config.toml
n_layer = 9
d_model = 512
n_head = 4
n_kv_head = 4
head_dim = 128
d_mlp = 1344
vocab_size = 16384
activation = "swiglu"
norm = "rmsnorm"
norm_place = "pre"
norm_eps = 1e-05
positions = "rope"
rope_base = 10000.0
rope_fraction = 1.0
qk_norm = false
attn_scale = 0.0884
bias = "none"
tie_embeddings = false
parallel_block = false
init = "uniform"
init_std_qkv = 0.0254
init_std_o = 0.0
init_std_up = 0.0254
init_std_down = 0.0
optimizer = "muon_variant"
lr = 0.0139
lr_mult_down = 3.0
beta1 = 0.9
lr_head = 0.00689
grad_clip = 2.0
warmup_steps = 200
schedule = "wsd"
decay_fraction = 1.0
decay_shape = "linear"
final_lr_fraction = 0.0
batch_tokens = 262144
seq_len = 512
doc_mask = true
train_tokens = 2005000000
steps = 7649
dataset = "wikipedia_en"
MLP neurons of a small language model. Each row is named by its layer, matrix (down: output weights) and neuron, and shows model dimensions 32-127. Each number is 128 + 24 x the weight over its row's rms, rounded and kept within 0 to 255. Numbers have three digits each. A neuron's up and down rows have the sign that makes its largest values positive.
A block is one neuron, or neurons of one layer that tend to fire together. Before each block is what it responds to, as a language model described it from the Wikipedia text at the highest values.

Description: Purpose "to" after clauses. Mostly "to" right after a completed clause or noun phrase, often introducing purpose (walls to dampen, set up to regulate), plus occasional table pipes and score dashes.
L2.down86:121124117190163149107092103137123090141107117099151132135173180151124137148132088154156168141129139143094112119108112133120153147113112127129104147135145142119127152162182114117131122123157156141108165132115160134154115113191066107102113101124138130145140125075123150138144148158109132112
L2.down223:118115133127118153093095162148152086131139118115131101094164156115081121184149108154091131131116126152151115147099146139122111082136095111135174165126178147113119138068158147103118168126107163140098157057098136151121103122149122160097147104177110107153140150118100095128118145155105129086
L2.down1120:130125176126146129103113133114096108112083097149152119107152089085139125102144144111133166111095140161066126088107124143093146149113136156149097142143160163121136124114126151144097130064137122144158191110118097155111132132139108133139116096121152141120132130128122135101114139139086114185
L2.down1264:124102123139131117080118086110134105148112147122129140150170203128127146192145118122115130117116116131126151125147159107127124149109161113149135111106131170108163101132157113123116161110097115130099153129149133106114080121181137120142127101164104186109160129163106141078136138145086123139

Description: Date and period tokens. Month names, year digits and end words in dates and ranges, e.g. 24 August, 1994–1996, until the late 1920s, 3 May 2025 – present.
L4.down594:143147109135144120096120142112137108080136098120110119137130121173140138130169119142127119159099122158123135122120131101154151100150148138102119139103142134132125145119143117136127128115138135106165098154118119113129156086156128087073118163110143125111104125122119150085115143109115098145
L4.down879:133125112142126115093122135168157162074130146134149109156151105096126154129127132132115140122118125073112148107160107125114075102146138135188098137118115098099139102155112128090166106126118145131158119098108195127129120103127154163106129144137117196160102165082104160148100116138116133120

Description: Mid-word fragments in long words. Fires on a word-internal piece that continues a long, often Latinate word after a prefix-like start, as in recon-c-iler, rec-omb-ination, cons-pir-ators.
L2.down88:104164140121113107095131116124126112114100112141093117161151139173137140105137138106101098146129128116190123116116103132148152155117116127098129098122167138152114125157113137127166155108135130140145163113087144129108101138128125118103143112127149100114172167147129166150092131097153154129
L2.down191:151129121121158092111079096089161167097118097156125110095094122145148156094144124149131110156121079092115137150140138146153101168083134141100136133136152135132150151175119109105138166127158147110139161124105115135086109137167133119112196108121100109144148130123146122160133146118157159151
L2.down1174:105132140136136082136110083130199149162099102098130127118123129141170153098132105114117146175125156163125161084142113156120135142137130131117123073108124121087090126115139152133123133111127154149134136131104131117154128128147129116146077100187149092151162152132091129121111151152154103132
L2.down1250:135104134166127146115136151154130125098108149059095121140132116138141146134096103139135126134118150125149142093134141111116131102130126113136123140113188098165137103111128126138126110111109131123148139138148120127139120166113115143058114104138133177122092194131144119115154116127105113153

Description: Final digit of numbers. Last digit token of multi-digit numbers, mainly years in biography birth/death dates (1886 – 1973, born 1955) and table figures; occasionally the word life in Early life.
L5.down119:125070159141098111133109138105101146169122131139158151105110162125101101106091194126125134153123076127092143164124138131106116101108123159109130085159161156167138153171150178118124127146151111128115134115126138123104156153131145141129168120142145108156127145147158169163145108103152105092
L5.down253:146163176144109113107179146114124153119161130101137141140151120124151114103086114132140130155141141148082078151118110138138130124156166125130097148103119091114141150070131114104102183159129122130122145167118165136101130151108179137235058143063147144168124130140105119122122102115152134159
L5.down473:142143164163145128130132135110086105175134114124158107135097108130121153136107090138146186122172159146145110101110133119135100134122153148108129151154088149098165156081128171163125162076155118146116123114109161122100122153153165125147172148115160134091156094147104133121131099144159104152
L5.down548:143122140114132139160143145102145138117093151117126119157148104123125135104106133132158135129145141119144142145136106104136102135122116122131118112140157163126122143125158131114128115083141116102153168108097117113104109126156098126164116144125106119097102098133175078140118121124103099147
L5.down599:116123105135127121133129096151113100143121134130132154109140119149147098100137111105106166121115091137140129150116127106115161092103126142080137105124093168141149119160120154106122161161149083114134122130148136140161140107092102129083118100093087084151190151130124131124107124118089132169
L5.down607:136148105147147154115148148107135090130101145106134126109079141145101121122124145106129111156143125078110154152067082128138165110100127123071103140110143092107140119111140158099107130118138136081128132110124144139154141089115109128255128153115163074142112115158129092143126129106135088129
L5.down817:124101135101147106130111108100089115110124111105151128144081148101100122120174151139089170222128150150096133128148150180098100145137107108122108163128098159111102134116151155085146136102118132150163136138118098130106115120156181121072120156160132140152142120097126121121129139119115122127
L5.down1207:116170165140134153173155150140139107135084107155063097123127155163106142142143136135102149120095100126113160108152093125117136130128147117105130075136098107089148112153157118127110099129117149116113109141094149136109130152145119117178137170114159133148098081124153133170153143109179112165

Description: Clause-closing punctuation. Commas, dashes and similar breaks that end a phrase or parenthetical mid-sentence, such as the dash after "diabetes" or the comma after "early in the war".
L2.down448:136143126126159132129158096142164094122126115153119146121126108122146085152154203137168134113104106132133096134145089112164087105132090117107127122121093117113133191134151138122108112151160079165126137114109112136120160092134137120255103123128160120107150140156146120133155124145116180096
L2.down940:151121131079121087092182133142125157111090138131119120107141136151108157165117122163145112116148108133085145118146094121162148108113150133119174079128122110106123102134170126170159131106105113121089115136158122139168116075149143124175147164141113151167157172144122108131095134155113122088
L2.down1048:092173168136135114113120115147119087108172116166115111117134154107078136116116149153072109113107107151138145116118106112140155157122171135090139154122098139119136121105100131147096140118122138122139119108110168134144154160139139094218147125152076103109142112126157116110129107087105076154
L2.down1101:120149098131129097143158167101136155095168168084099145120085138145134157148104143160152132129106131153126177110122156131142167134145168115143139084162115113131124121160125174144103096119115133159076093127085134135145133120168145140228145175135156099124149155107121124131163119149148133111

Description: Verb-introducing function words. Mostly purpose "to" right after a clause, just before a verb, as in "travelled to Italy to continue"; also modals and adverbs such as would, also, not, certainly.
L4.down465:124186148159152150089146169119140121151137127132104128112144127143172119148101141119141139139110102107154143119117133130138141144105113110101105099114123121114139155129151128109135139123130057109101170168111128132125145110125063135185126106123145080119128138129121179098174116144123135105
L4.down998:147150094151109133101135105101147091092123112124146103077193137161160091148166119136086109102123095122132157135124130135088137147157102103123137071154103155123158121129158148130101129146139109133115111130114140078130143124183089138192143100146135092135125103134119106092092142156146156144

Description: Ends of years and names. Fires on the last token completing a year, name or table cell before a break, such as the 3 in 2023, the b in Zagreb, the pipe after a goal difference.
L2.down180:129168084077138068121125155146079116115123153181150128134100129149123160125121149088157167159113112098151143157113089121103118105145095110182150132137130114107111094099156125126130112132136141089155105124101121115113161112157174129220161112145134102152102082146151088132164112118115148169
L2.down873:098140150148148155116101188102121116110094109153075156135139145129126124175117170153166094156137111136169122151142094120150095158144106087107149174104126124136183093135144137150111143095109105157135119097152102148123132122131149137182107154115124073165133131136122157127143126129138128122
L2.down945:102118112098120114126154098110128129093107106147104146149084102098128135095090123111172128124106132174127144132143093128106166106125121100090147112128162123159095152125100111098129122141120151138140113090143160126108132137100146116108122151124142132108164133078093137131113128144116142125
L2.down1002:129129084096122065140177143092127120131148111122121112114116105181160134117095137139111134113107101124131139159108128116129137125128131179117187106155107129138082096131121158122091101149155171127099101133135123108131132127131130137173110115140107102105151118100105096154143129143148141126

Description: List item numbers. Numbers opening numbered list or table rows in track listings and episode tables (4., | 4 |), plus abbreviations such as c., d., lit.
L4.down321:140158119113178172136110136150124120112131095142144100108147140084117196142107144152143179086142144149133146111140139154132130112149080134153138150132111113114131191137132136088121147136169185125176143110177148129151106137165113124068112102099157121137112140148144116112127077098182097118
L4.down934:119141136118141168128132054153144155133145120167132131161083149140102127095103141130116105129128118154105146156149115142137111101124147174139109086115125140113105107124112159123167143116142127117110132135135125134130113136137089103104098151119127101168150128159141159121122177158145120121

Description: Comma after noun phrases. Commas right after a name or multi-word noun phrase, in lists, appositives and clause breaks, such as boa, Vezzali, Cooking Vinyl.
L4.down784:132160085145127109146147104141147134126123135121122119119172131132165143114090122105150126102094089145104172102124122057134169151110093133140106141114126120150142115137152144095182104140154148144102097161126158113065123081096121147202154121132103157106143143157156110112167134115078138134
L4.down1145:125140112116131107118119100095120100142118124143110100129124151131141131079118123120123126104116093142131096116120130122158133148153147153127134123131087135186115143099147174132171108152123123117144133134155175171151159122097144159151108088135079143127146168124092119160155176128155118136

Description: Word-start fragments, list numbers. Opening pieces of words split into several tokens, such as pl in platform, or in correlation, Con in Conversely, plus list-item digits like 2 before a period.
L5.down7:152131122103099173136151146134096117115132112134093133136124110126095138143112138119147169104119108128172146119132140113160118115148140090101118142117122153139115111144140135135153168152102132134163077111167154125153072138135095123148140126102120113080136135153178122141112046135133161076
L5.down191:114115138143129163117128131156126099126153157110133155114091153120160134126107127102108108152142105135160177130132100093146124140123135148128153153123186117138121082122132165088170163123130113151095137129118131119122127166128157071118134109185129105069126132158139160133123103138111124108
L5.down237:104111131114111144110092091134125147133117128090127077091075127091140142090099147083131134117112150156131097128120106132144178092134127095108110133124114145148120125118147163159098089100118189124121129157110128125130104120107134122140118117103130123136137130119193128126088109109145147154
L5.down477:132141102097159138144144112151134092114145115145174127072142139208141151166116103128112115155097129161107132123171121118134159155140119150120087096127127097132176121134134124120107117162125141150139050159141126131165150100116147072184078137097135122186117144140134123086139144120087117109
L5.down912:145132140146099141123098109182135170129138137155163104138117111081097096128132134123122136122126128120134089153144120128151162125120106141152095142120118100112167141140070158138114161108125145111114093156128117109148150123136103144017087137146144099143106117109123147097131110153156136120
L5.down927:099134144141143106141121105134100154083099146141122150133099137102141094151140102093139150153115141093146079073156112128165178133128140106148136090111114139145071117127115087131101126172160143122106100183121127088131108138148127157130131095150151108129143136140140123171107143119155154085
L5.down1141:140151100124128108120137129080112127134125148138188120144125129116125079104099136138139165120160138142120182135158095126089120121123106126107101126119124131177142104120136151139109055127135142166105119176104149127118151145130117141110117074109144121147141081093146130100140112104125117119
L5.down1221:160114080116112104126138093132165132143098102132146113139110151119144146137164157151158120146123127137174108105132134131117126128125147112117150123131154094114108176146134176122148187130093130105136115125133141132157095152122161092122139111147106134092152147085171113149170108148140090092